Weights of a small GPT-style language model, trained from scratch on English Wikipedia.
Size: 2 heads of 64, 7.37M parameters.
Training: 200M tokens, 6095 steps.
MLP neurons of a small language model. Each row is named by its layer, matrix (gate and up: input weights) and neuron, and shows model dimensions 0-159. Each number is 128 + 32 x the weight over its row's rms, rounded and kept within 0 to 255. Numbers have three digits each. A neuron's up and down rows have the sign that makes its largest values positive.
After each neuron's rows, "fires after" lists the tokens most often just before its 100 highest values on Wikipedia text that the model never trained on; "fires in" lists the words (lower case) most often at its 100 highest values on Wikipedia text that the model never trained on.

L3.gate388:074115086153121081090097122140105119073085150090144107160193185126101104157178148180098119156126135158131100122095138138117136150139125120084124165123173142100099162128200056143160078171153077186095125072128150200125170107143145130182110068115145145059109163161118135107109132157131089125184112149057178084115118174149124153141113090089087156162175121142120184168100133127090141179093125083189068133199147122149123137131087132132141085145104127172127099131098115121127119109129142
L3.up388:096136104153102091105099184105183153158106114144073147147089099151146084128120120037136127109161122121073126090212132122158134133087121081146145105180032159107149114097104124190160140154122091134109119147167155142166144149138105111076135120131144170080149070092143136109197127122126159127149205166130107106148162154119099080082066117136159115087181100108134176122174109072114123067142096162083169160143191132113146077132129142147123179117167134125179138105146154093109127137114112
fires after: "at", " A", " o", "ct", "ut", " U"
fires in: "and", "apps", "active", "opponent", "executive"

L15.gate203:097139155143110094145111132129119132129138140059068213158160157108169073164131138110123141135129105129081060145177110069118125104147146138156158144180106083156128146155136112148147084127119117144171137077078084129125171121167154096083082166128089129151089083108128185080116147108109102123189145101157136113146072099107167162135114098135093050136144182140093174166147105142062124156090135104107116137126124119167026165109151073182175148153126109152151062133140142122133115181124167
L15.up203:155118104089148109135155148126140188160093129132122204128098144114165076143131049078121107130167107113133120117159146130106116077096116188069114127109142145091096174133095131130182154112128083117129137105122180132118148056201175152125118154083087141156118124162056083054121153117137116120148139089186103076163115128069161154166152095136118134153128132096125102145145115178070146152157124075107129123056095140107110083207119109122073118157161128133132097137180143147180099142083180
fires after: " O", "en", "O", "ep", " A"
fires in: "october", "joseph"

L4.gate419:103148179175130140090152093161091124085109182106170124162130133142106072129132084132184145138148120125142132172096091107171153124142151197061107119172150118206147155138113056133115119139107082154124154096135082116101181078124121113128101102065128186142111108181142146119178060082108127098137164183116177103120173125083128182126161120133119149150159113151103093140137131149156126176163125089153092154133116213150186111144108103131175094127058151112082069139151131135129123118188090
L4.up419:099137138120138146162116112174102144102158138093190146103134139138191120117151148137225099155129105201116161170130137107199171109089158131090214160113169046170158122099125103116094181141095093125112184164103102135113127133104098115173085152137122142129147084152137122137156087130095122120149145147135204147104184116069162187115149111122092124100169143128109168132120134126164108110144067127089097100094082183178186125145072126091147105141141062146131092111133146131174104107167101
fires after: " |", "s", " the"
fires in: "0", "scored", "1"

L21.gate135:099164110127175096158118083144128172183110160098151169121151149185132143164118064130181169147116133154112091161153108164133172159164128114128134171178131072135145148170131117107110156114112147102041133146053095078126144074093103082073152092068155163127111122153092157146084166140131102131097174106095152144112182113121045110159148093121157102154125136083117065158148103191122101105076187106165096120104091180102126158146087133133120098175116122128106131097124123110154185175095119
L21.up135:122134127155106149089136115106137148128114113131090135128107132071134152114083142152130144105163137137095168088186147115126088126177170116093140147080077168134155168096122138115116100177149088131132153180145172080053127094139105089177141128124105144071126132108193108109139142093098079105096110167113089183149218155113111091154146085095108169092156082085129043197105090162120122152079185099114126122195212114143164127067163115124122142135128116138163140174097175166151132146149102
fires after: " f", " O", " s", "b", " b", " the"
fires in: "film", "october", "album", "band", "there"

L14.gate234:145129199095138133181120175120128096118131156137102148143116108160166127180163214066152106115112146106130124150126124139145194126121094113137096107135120248150098144151118110057086130129151144088088126101105075111172168119134136123105116120129170147129203136103073138088161127131149073144157174163148143137104187133138158045135170113144095051134149127122168170140131123157086079115126177080180107131109128111134134148130167157118131080156153163154111085048096130094135142112092146
L14.up234:099180150089113063200053150140109125144124116144183190145133089141175110185137140082173101138097066102105122157161106097124180134090175059175158127168148113155121066179167112137068092124143175115059152097091065125107111144153140075110147089123167175152149116081121111155117133133155118142103127125142140093167164111071129159142117153132134109189155135107168162091129151122140146104095161124139108157055140182177088095142107133125085086139147129160103112125123126103188134130095101
fires after: "pr", " J", " A", " (", " in"
fires in: "april", "july", "june", "august", "march", "jillette"

L7.gate292:121134096107096100186124116113117110103081122119185117152184128099134143140163075104208148168162123184163101089078117110129065132126095167118121084150158124166121157176156109120171109093122134114174086157112075172120106097220164121159150158136122141128134114159087101168122072151123140092130137131114147100181083158124111092139159093141135117122171148185101169138128108158080072153109116048153155100124155177150127194126097140110122129130084128119084092175133070159128036127086151
L7.up292:112126123113094120153052142141119118109118142156151118129182098113121122142112115127087109215133151192147186125056123125165064183105108148111166101174118107136120179168141111069074153133153163098128167114139118082092100114138149137117108183178155117118130146163099151155098070123114124061179154150158193111123117088108090094185173098153090124095115166189100152106118162178146127094124155107132158132096130226118100150126084118064144167117112147114081126146180103151117108124090174
fires after: " S", " N", " h", " s", " n", " H"
fires in: "south", "north", "high", "highway", "northridge", "youth"

L15.gate246:121147178127122139136076077122186108182064164076160140170151163137159134099151128109151119114134162138134085180128106139149089183166083102162081093126159107145177105185084100099151148115074154076102116154089084244129135142135165135142133090102160099151107120115082177146155096122134113115099109184139157105117052131101122121135163111144120128159170136107078098167105104109147144163070095073127148100139174181157169081099143089126123101167093133151143131150157142077141156160069130
L15.up246:149140168122128122096184136173137099155176106154090127080079172071105122113086171093146155122125130125116195166138142162166131122071144128191134086158133124096080114136098121139153149134164158073137181123085106107135158119092168187194150129148144085162171122106133180082152097159204123106154161197118149154064136076106117091149140042117114148094086099092123113109133120136138125130161107103096166165099125113128135176113085135127055109184111095139103118146113059152102134098074114
fires after: " l", "g", " b", " L", " B", "b"
fires in: "local", "region", "located", "between", "location", "register"

L7.gate1:044147091128120106155090144119110135136124135152188114127152146091122066128146116188184167121147098123184115207141136093134121083120115130122145132173149138134130189138128114099088158115114121105111104170089131184065125096153132127169131171118131148154092099177068127166107079047063066086188125098138176110119148143132123174164183075129155109166144127138094170201160148192139140142123102116146069125110163172140159136114075123070135124135098112073114110124142146176121090106151136
L7.up1:087109118139075102123091167163118078148096136141181121140137101088110108126148127185177164150148119134151152176149133100135141138089137170147174127148120097139136163114147107052076165077129124091120054190113171165064080168121094121151137140134152162133092091155078110152113088071070104134153143116124106159111106161152143202161162104104127185140116094139119163200156146175145154115082130126059087140083153197154162130131088134089176139144114101077147101117122168182122102165091122
fires after: " S", " W", " w", " s", " A"
fires in: "south", "world", "other", "youth"

L17.gate45:108144147148166164174118098121077053105091131141157113179140158149146118089077151156096159139131152179151051125086153140100127129142135122112142136158103093117115098142097107071145112104123154159052141145067044106080116122131144093133200083155144134112156135171106118104127056150139114127152148083093157130130160109236056120137176085092154102175132199180188174132134142156117111135145119114156144111142132132154141145076131126117124097107143150182128112114159133163137096138132206
L17.up45:188146139157146169153121201135130159110122145146168129146113120113121169158135154161079116155138130182142132151186095140060090172183148135156112149132080086155163086107169117130163054133170094083104158114033119134083099204115107107101147157101125119089132113167093069077101130176128094077143132125102091144126109172169161156091154078055121088104135129115094123123169132109143095129136118115157109125136159149194052185068145139131147172073125114111145132128091143122159130131116154
fires after: " m", ",", " s", " S", " M", " th"
fires in: "some", "more", "many", "of", "three"

L5.gate23:104162139075148106098128130101201150163125195152124127161162112082183153154094051133128136145151124122128172148160088135079124157181165197075138101097171106186116096096158070135150128056163101122144134138123092160130138072163132132107161120125083179140077051167102132165149121128149114095148107137090152140103111175138119082060113118102131116131102055142059158131116113156097100138150131072157109176130129151124079163154106148129162126175094104119113179136118103076165125095083119
L5.up23:137135077180117112149076166099123095094112128093123129116164121121157130111173149126135175138147142123100116084115134114140122083068051177109068110114102140113141142120102129089077146155111153120123148122113138106141156142155103184116106169171167095139085161134158188159132121128179111188103144131125183067130146064112123095175116103102139159113132145056136043100097138091237156076127136112145185098155081168164114130105155072077098147116131153095081094176138139173139134078144119
fires after: " app", " Y", "y", " n", " d", " g"
fires in: "year", "appeared", "during", "research", "appearance", "appearances"

L7.gate276:088148161116139071150080120167198119115098168156058187123177087126177071080155111096143129134150136146172077170051124137175137109160133136154111112103122102136121130190149110151140090111186070123140116153113109182117113105091085155150154134168127154099160123171134129157113094116108111061166116090121166132096143119153071056132144120113095147147147109115097118131054122113097119173163151067164094149132158132116177134082172100120159103180144092103120128115118094207159080082129113
L7.up276:124090141073101104073076162195168122134085165145059110129162124188162106100157116049131144162162134183148117167088131111178130135139124142166143138085105109133120098181152132128131085157117066131102105132140083158113156111096122120143078106177138144089191123156056103166123104133125144067180091074150151074104186075144101107111160109157087107152129106132107139163100100152129163125140074075118101153126139116132186121080148082171185121138183153109120131121125115137141093055110114
fires after: "i", " n", " J", " L"
fires in: "new", "review", "jewish", "reviews", "view"

L18.gate98:093126130100140124112102123140132138125118144083094180190111166111122089195118119120119124140133040125163149164173154124106172147105129134130156124179148139108157142119159117112107090087127151118081121059142106111166147035126159128128108080158097201144094106150132138152105154117120044129125155090078171104053136104139139129135157145133140162179120140087141148195162087194094104140123155138211146158167156132129077081128129085187150093128160143118109143137125159112171068111086058
L18.up98:065140201123132090163128063162083159141138136157125117163113174137108081128144151146149136171105114143101116116167135121179162124104131102102135126131150140160144140180158091147190114088142098092106143103096105151193164100174122130114149182111113167088096097109109131046071185108105102141120146068139191156116114131111143147132128163124211131112163123115104095155101157209137103049142124115155104140142126137191124140157115096163154059142109099135147077144100067088171108180098087
fires after: "O", "\n", " A", "u", "ct", "A"
fires in: "in", "after", "on", "october"

L3.gate223:103147146085119135100061101117166167170105148114092173132141113134175134158131155152147161145135122128122195146125119118144155135150148117212146111099194114144155155144148096111136132126145145187086171146078162115127076148095140121123124179119129156107155123169134108060125118124103144056166132138106170073128132127182131099170155101093086166087115077090151126160126095134081128218146150075151128115163193131074144111084079107123156051149098169103140135157065178179153087157115086
L3.up223:125106126088117096137077098184214134180143142126112129089193118147133176105137120138133074141093131136116137151131100131117107096110161155148111118056155187138151091113167127099065140162138122158122104167118179166110111111101131092129145146168153087110113152141142117110076146145135128081082088094128111167136120079145123178121172116093172098100093083143098161170151131042084180138083159079172136153142132088134132130091109124131160057151123174123129180149080149178154050109172058
fires after: "i", " n", " J", " L", "u"
fires in: "new", "review", "jewish", "view", "reviews"

L11.gate208:144138109111147104145140150174219134168054151110183116137169090123147135141125130142152118168128133135147176141120133077079144087155143170103071113136142117146081158066097115054053157098164140098155131156108121133121122099176168148151133132135137130122144120183085116096136077155130076111163152092150153138136121137133103149164183111125110126192121147193145183150135161183092109123056181026158094134136154182132143170093075140077168126108102153122146101131125128156138147129064123
L11.up208:138098089133120082164146135106177139163065099144188117122165079070148185099162152145151122133118170159180116106115154097100100121150116142127107114124117150123092089057119131065054162076139163076156071186106132135114120080142203163143169142173152153125126121150108138126170086141114169085157147075184111139138154207097092136151165092145150110207126179160127141134122137122115150109063142070124146087083094166127126181111077099117113127110084130126127147137133160189136123136116128
fires after: " S", " s", " W", " w", " n"
fires in: "south", "world", "north", "some", "fish", "school"

L15.gate110:144130083108138132129142152130103121143120168123137181219124098151130128133133073110122066114085134151142068130139079092134113153123134117145069129141129090160101093116119095139150097096181123102161151124166158199072142153125148170128122065156145121194135138114138154099151129168177089226149134139151124082062139164109106141109160122083111109127125061065143160143097078126165131116117135144207112137098084152154136155117102130154075086166149192162106136107176111187181070129100109
L15.up110:092145108124168110073141106175102085100153147117115102168163177141148144110155103165135167082135134126156143102128126106033125162093145094108144114128133160103089176103148154078127132120194110126138095161114112099125130138084142125145063138120102075103168160135204064103150188185215108159159106113100102141109182159101110170155172105150110167046100159130177154141177122150110118145135092134107091185117102121045150111082099091193124124155104128136097168088138124145131105150140131
fires after: " ", "am"
fires in: "very", "named", "education", "end", "editor"

L15.gate18:083131137176151145077051146123105126181139178164148111154205202177166116133090098136088132119132164153142082155135149101127163098148141102096172176141136143154122125111124119147125164111197129113130112110164122110087133144152058076109156057087062095192128059128180142107108143100083100122151161106115117117157110151140099113127110115106095132200088135149180158148145151138144112117100114119126130129136085077116158146067055148111122118186108122149182165058133116123155082171098111
L15.up18:097125130095109133055106166055090079100177155144153117129185147183183166135126097083163141084122182214146119099147185103078205142112169080099108141115102179117167153127156110140089123098185130165082142113106141077139150116097134170128163109142155098203106102165126082129169181105133041123098125107130124093096137132166094123148154136118118166114080172128139159121146088160120121126160143114172120145166120095136157108098103170155104114159152162095131186084152143157108128121125093
fires after: " ", " us", " n", "am"
fires in: "named", "used", "under", "very"

L14.gate14:142147153114126065122123099066091141074116186151135115170146174146155105125144146113110125155137100174138117151097143091104180160142096171126200126131128172081110137142119109089069140149225128145101116108192077131102108107137161128056149136141108105124135031136141150094095131136123049114114176095073142127154134082095140099123176174132125116095132116158116166167164054144106146171160085165097179151165087122121089110152176143145150083171134148173092092156086140159135122135140114
L14.up14:110146163149122093156053172097107109176138063131103106189109134157170103138109128142149104130125082142115111192143056197107098130154065095184148139163119198147119110205126084165111095114076146115164112088105132188152124197190172145142106125115139155118150114082123163125157167121115204162170148137146128124112117104083128069098105146067103095139123098097138105119080169136107124102123145108145179161131075140161182148135092152126108133111109169136104121132102127133196138081114090
fires after: "pr", "t", "ug", "c", " J"
fires in: "april", "until", "august", "council", "jillette"

L4.gate251:138157068125094129108076098175116158073145183129136185186120167105096156094118163104098060181136130191119155123097071159163106135186130122106185140073120126134102163133155103056132149124162123150091087163153126106119180079153154136098163092129086154116123142118079158120149152098130101149143146168111179056139148129181093103183168070122090106146194146140132144162134066145096128172091102114141124128172180149133123125091136117113107092135099083124133173113128167093121175072154105
L4.up251:134126123130111138082122108190157095141158159200104179133125142121056091129139141122160138055143135098156088133135095145130160084104148140100126133158128146164094139140070122110164110139140102109125145136134120111135181097156145090125074120137122140130153083124066121130153053168131076097155146132157179056094138091153086135165160134103137148192108108112124127105181119169122089136163122207097112083120066143102218154130101160091107106181105084079078157092177148123114206165136110
fires after: " Un", "ivers", "n", " un", " C"
fires in: "university", "city", "diversity"

L20.gate86:153124120129133122132154071125149202162216109152176122174130174208149106118125137140084092114152088182159089139146134085140124130121093162153195147110110168106122106112126123070098118092127102120103129096129094197087137106170196113078189123146121177105102105109125142084111183093138082120178185111151126123151096146153135072150113084132091079161072131144125154153120108123140062196139086112125117094142147156142124135124074142089167122154179175180110072122084104144145137142143152
L20.up86:145152146156103085126128085131161154187140118155096135156108132167185102097135087043133129121144156121213053160175127131175154166090115131121098112110099152139133105126121133036077152115139132093112142086143090127168147107122160130130171058126084149137100132142103139127146111074139196118166136113104185163133150121095152121149107133147066115120090100072127121171099148125097155147113085144102070122091147113193124085131026091099125171134156193179108097134129137095170133145152138
fires after: "u", "ct", "pr", "ug", "ru", "t"
fires in: "october", "july", "and", "april", "january", "august"

L4.gate31:134167116154141108139097084144102152083092170151106151135135197170112117079122139104172106142161111133139148114132093130146087103179171104121177141131138139138094181143145119102116114116097098142120182134156092088114123141158146167183131045126106103094099102155152117141117111145119157043128168214123132126132127142149098090172141112115089065106193171181146156133159119111086131099075088109092103117169135162091095137167078089089133104172072045158089109115064115130131104068184115
L4.up31:157132187168174147138130066184111111098151163144144104147190156163180084104120142185100093094093175146106101101116085170163163155203145183134102115149166126105089132126070143050119135162138145183124128133177093119128112086129138155110094184177112094148158117130136092165125092125191150104151121129099152139147150114119058137204111072094168097128097076171116147133155138121097152115150171141134125122106139164071126138100160162149151132162098114120080125105119116085127132056097062
fires after: "ivers", "al", " C", " c", "or", "id"
fires in: "city", "university", "municipality", "majority", "authority", "density"

L3.gate216:106116127119189123056088117145138125138098149099140176169136117127116111093129104106147158133097105120101130182146137138141097112110133108113121141183134144105150160134158024187131135101111080148088118118100138131121157146143128123193130133054103173113148106127154181145164103117076106153160130121118187059134195120165103120150149103076142134129127041149138108151110121142151148186143117096180115153125136150178154088168083158098171053175120081158086053110092105130169066088135086
L3.up216:137083154161105149054086155167127109124082097116156162108141132104148088130134097116131174141116109122081093140188123160134144109073148120097099120070079157128173199099139042150137140153090084098088142101107140106102134146137093146145088137093171126104166148129188129109169107155135113146216149104160156067119178148146133175146144117147117145117148075109104055110146144149145194112115105106157131151068185125154103074177101150148091097110106100206104116127100150179187131121119094
fires after: " o", " A", "eb", "et", " –", "os"
fires in: "february", "competition", "apps", "third", "opponent", "position"

L4.gate83:087148140136161149086102091170166114104126185172154151131115140040137109122132098155145091165139073092089137186135100133149119153184169130114165132147141082165128153092120059078144123161119089168110138084142098153099121117132129108192118086099132147126133082162147159133164098163120104125153116119108148089148148173163145127124100133106118143131112111182123147185121128157079083180122086093141098121101163141162141141145099151099193009206081114122113102109042152130158084126162114
L4.up83:143144079179127169096158146168180170141160162191184092110179144088130109094125104174103118127085071091133117147200160079142166096107116120168110175131071118106164155163136173113122148181140066110119142074120120174156147145111117160124126171115155104180154105104109094186150123096109087120166040112128113099131146159101116125139122122104141110168089094085079109156101128157128134167102113144125105131069154114148108128157144189055184096125134149122112115174153191082086162141178124
fires after: "ivers", "ec", "fer", "or", " C", "iv"
fires in: "university", "species", "for", "conference", "forward", "city"

L3.gate295:137130174099131128103156162115152166092079170157120209171111087163100111127128122108104126136172151143116092168089126173129105142148141101146086114135085152206102130106123094131138105121102096107149143102066113036096104113127107172126124144121096172101129093134151101141170114136084143161151148099098142127198117099180103093123123151080144104139144074161176168113183170151098060120082098077155143119123145166104158162083206088126098161134184111162105147157094123211168114134154086
L3.up295:116134100101138160127148109128157160151146090171136183198118131141124168148064126194117088082147167165063159153081125150110175122145122106106169151086077140152108130125121113090168113099156144135155147113099129114152130122113113110022177120057146117100092184130136101122121097071137095123130174124136100094182104099163096142182115127094121088109152162147204139186100188148103152150074132123120156102121184139075155151123170079158152174133152186148155135177120090112094160082118142
fires after: ".", "\n", "s.", " \""
fires in: "the", "there", "they"

L4.gate357:141091140079179155110143094147137136172167155093115073146163133092139181144154123135106142113101091093124099110122128145056113155104176134070071104098138127141104206129102074155109103056109124127074113163123117121131134050168178076099142156138128151145115113139105194115082139111158124098125142172088167133157111145103178143123140134132133155157183066192155156169115114151069055161109136086172161168129111146109095141153151109142139111135092172170186182110141089100169101113087170
L4.up357:144106119154124117164084118131193116124130094076156181074151138083115110116124116106167166138154074108155115126149117082113087167162124105126080124148135190128171131147179166177128141106114097126176172077089118223153157164117176180123130097181079081122096130176133135080080148128205094188128140138155110137114077130158128120100084105117110144144064140095139063124112155133128140077144137112127123131148112147158147138176062080061162127107070155139091158196142119127147100118096134
fires after: " app", " Y", " n", "y", " res", " g"
fires in: "year", "appeared", "years", "research", "near", "appearance"

L5.gate318:095199149175156100105112106126102160103152148118159183198137177164099113129149101157115202120120115096154118157095075132180101096097120105120125133124131153123108133105054122117150140126096066120093134107111098146084199133113087142179129182074110144170110044111127190088150107138149113109190062162113174060075137146069062117156109142122126123117133127147141102158125116179150120147138138129163139141109113212165144151096121194150188082132133103130111109094114162148138138117141094
L5.up318:137089076125114134146082135068142100092151059083115100085136171137135084136149085122182125075070060158107160170159118128151138134133193102129156114128127156084176121192122088159122118160195155092084148136107139111158073124112154148163129141117163134146077141065186165073147181176156161113100135103090154078118163117104144086133175152149112087133117151136120096115124064137117159170186147120146066154210101122129157141119128125115173165139116137091101114132076137165128080115144161
fires after: " pl", "f", "al", " Sp", "t", "o"
fires in: "place", "palace", "space", "surface", "face", "attendance"

L15.gate142:128135151162140121120115129062146145130047148137148170145139139151177054155124142119121141130114120133175055162136125125129166211087121095112056079131159101112167081121103088110125146133068151134143156090085142128061133129152149105137123070144108104120135122129136167154169111108067169079109144077128164102147145096203097122165191098126153114110116059116141112200103140171127138170088088120128163109120107149146173106145169042132154143160131194170160078151129159141128109115100120
L15.up142:171123091075117135147068174079100098122130124132126106138153173117123165133075240155079116134123138068153155105171135181102132134138116118084087098141102132156128152156153146133097154096144164123129107112175122071119121109115176122135176169077118161114133149166207057101118077096148104125164132100145097105100137154181119133145124142140096027112127199131144081086113144154088118124135196136174167114150082077161143131132105148139154114111158155157123138176118087158087102098096172
fires after: ".", "re", "s.", "es."
fires in: "the", "on", "they"

L19.gate336:115161191147123134153153129098161125116165141137111229169129110131161046124123118165120144118101102210109186165135075086181089126090134109142077150160111138159126118092140088124111106136107149141066111135051106175087155151150123156128146222135119185116123122103115144131153117095130115179122128126149167118130104155156141114107139074106149078159105142112083098165161127091139071201122117132143135095095101173192214111083119120107170111117099152163104094132106112181135115168133110
L19.up336:111179135160131131138099173153123136144145149098117090107108118173110144156169138061126105159119186117150152175133154068070121174120113128215167084116154130130109067134174129102141064125128129103108126103124117131135095092141151165146188140175144074152177163163124108123154111123232111141101157171185119130101091056124105097165112109132150105118095148159098158137155174178108162069137107097157117051112060088125109130129151086174121078137138119098153135095127051128090111150106124
fires after: " Jan", "b", " b", "g", " B", "eb"
fires in: "january", "february", "abu", "big", "built", "legislative"

L15.gate319:083165168117175133122121105097061164114069188141129091116151159175112118127110116142130146171122108121104100098115106134077145126098153149154152082142093172141068165098168083125069103084126112145152178116164142095173071128166146129151176159116088182152146089149181079064112120159117114108079160196116153142127144100163146169170165135147118101169108116176121150144123124192126116153074179113185099082166131127169135150112167107128162111188160101188123077129089080121160154177118130
L15.up319:158178127089161153170117152119088122073071135115098150120147135157140162103113207135142128139147206137069090069085081131108106107165193122067091093141106148091100175081141109126073133087156149126124125124109086117154069098170179128117121149066181138123145109151137164112117159168126182052088147129104102149127152107216133135136080164159124114130121158211066155137130168158129116144147148169122109109164109129110147201115167121075121108136130151129137115103129122121075147150098152
fires after: " s", " m", " S"
fires in: "some", "such", "most", "so", "much"

L12.gate303:071136100156157150111137125171158164136144191145150142080138163102108120131145132112125132140135119155127193125106128107196124114104146119097094162136125075106054127081129109134073144120096090087121112139101156114094161128180147106186142150114195123134129129143148184102094108066108057098166131087144137117129168168108100134171200087112108121170133140113115078115105136171110103157079138093166036085130174185136162209127136099068113159144099103105126106135155142193127168150156070
L12.up303:088142093109130152168127137056132176102176161110138126118185128096129122112161136151140114105125140107095187153113108163179093068155132096128144165162128070107045141136136115150077136109073083101071092091096166085082164110158141091134186137074169129104143135114126154131125110124139093069072108114158161134138143116085121110161173080171126143144122153104093105123081151242157151164100188121185047099138147161135144141167091130124095147113131126147123070153119173133131160111141117
fires after: " f", " se", " t", " s", " F", " w"
fires in: "film", "final", "season", "world", "time"

L5.gate401:040136166163176164148098145145051165102126192104129170114096137095184065113113079156146152131093138150136163133144121119156133142101151109143131149204152088095140195162098087106120148139149135080161117081121139155052103164154095105120120101087160207162196045158123128112146139151072147125154154137102152113109155162125139161151171105127105117143154114123096109182181103088089112138149116083146078136108153125167154096197095105129144107148090126151116089110097119122170100095134109
L5.up401:099149134167159129173092120127077138151113167091118177087115132109168077130102119122139139139080139132150140157175132122146165169103160181145106126163125094134181188136172127116077141161122150113129172054140120092083086174127101090120149074117132183142156093176154089122135112167031137145172170120131180104110152147098146133153166123144112149208139146137106068182161110128094131108107135073119060125070119171155164107186094109167110104132071129138112082115082097129106081101170101
fires after: " |", ";"
fires in: "1"

L14.gate405:072181169188093136137116173097134129126122136098108188166151111172150118137079131118138116158116029081120098158137103137109129093128107158147155127129158189139124154148113081111075153117148104144180041146145107111133139106161167125182126105141089129098176076099109154103110079094132171142113121115064173103158154122134084135123155115080128114138101082158143113189127129133133134171133076070137154134159139135134081122097125103100192151163107133154160114120095088081169166109021181
L14.up405:058101101130142160117110097043122138130098143135104143159138118139093147101134120155076115179135143135208120108114086155127146137142130082080083139068099185120103043112055109112163134146151124107089187088146119113158117139134125188135047099156120138145126127213136114141132161143106167127135146147176154143153110192158149041097143186127133134191081087149087106175085107159176125132150123112077170106138083148147157168127138148101127113113106141115119113160086127108108168093128088
fires after: "t", " f", "c", "f", " re"
fires in: "until", "council", "following", "reported"

L3.gate310:131186175161147162095146097106086171087127175126189090137134133149105092134158118154211113132147087137138126198155147155207118107149150106089131182197174097165143153124153076116158130098090123090103096062146101145112122110138157092150105118036153148141119113131119155140182073121067166082145156162107147119102144115085109135130152156128151142147165111144058117170142059140134088138130116133118095187107122133141148155158130140155166072127096090115099106135081172137114098143205107
L3.up310:132128130106112123073117156151096145142114128089113129153105171134100096148173115109160165113119119108131152092172103146096181123083143146095114090128161156088100110169093132134143181186101034143147157140094132122076167180160107158081130123176115179149129127140121156143107127114163088122184095101162122066147112114100160110195109157151097162109151082116109098061128098110144186123076057199139118088041117115126169109163131147126158155158181102178059157084106137160149113099084141
fires after: " |"
fires in: "0", "career", "coach", "colours"

L16.gate62:154150066117184110072105134140098146133097166122188166181161143120188169144124147095097172153144096130108121085120113101137103147159073169094125120142143122152113121095175089106117120142169128127104067098115053136122079139164130134113198092113109142137155095129095131111092153115105112074160154090121146071073119091132109129193110143161069163138185147187150114132110101171118084150097141129169104115164168122174103227119092142142131100181208085168117076107126121156134159141155138
L16.up62:105136134178175185140095103108071121125116129130145101096120154116152117146118141106118122168129118115141156135115169116114137127137076128125084108138115092090138107071126127134140197132091158103162134067080145111144083171130210113138151103054180171222181106134143155071109081159185067157103123091079156154093136153160109121168125135106126179171127138106088136110112123098127110083049098133187084102103158162154123195080096102107185159094161130109082168130121113114160124160165131
fires after: " m", " n", " M", "S"
fires in: "more", "most", "many", "some", "number"

L12.gate219:120185144139119158081098092164090131143163178060176096131126151137088144129102103218138119156152131114157141121080099102155108046104118141141157135121129114134092099132112125107097162109124098156123146124122126130114185096108152069123152129123132151141140088156145167139097104130135046120160100109102128162177088115145108148121143115109097100109121072174161099174098144217176131170147068061157040118106178184142158188125155161145137094168088142133098091130122120128123191129195152
L12.up219:140125153148112156090124090160154171163110176126128101132158159109082150095127073179104144125137111162148158120115157093102153121130111127148157146101136138158132163165132159054097157147136074119047189152215144111132131109068158139139136117137112083044087119112127121136083183073134083117149125143148135146156110144144109145096200114121133073140113064169137059177109076160113134142085077103182055087182216108111098136124157120135160137127102128148107083177130118118150152130133127
fires after: " f", " s", " the", " a"
fires in: "film", "school", "other", "work", "player"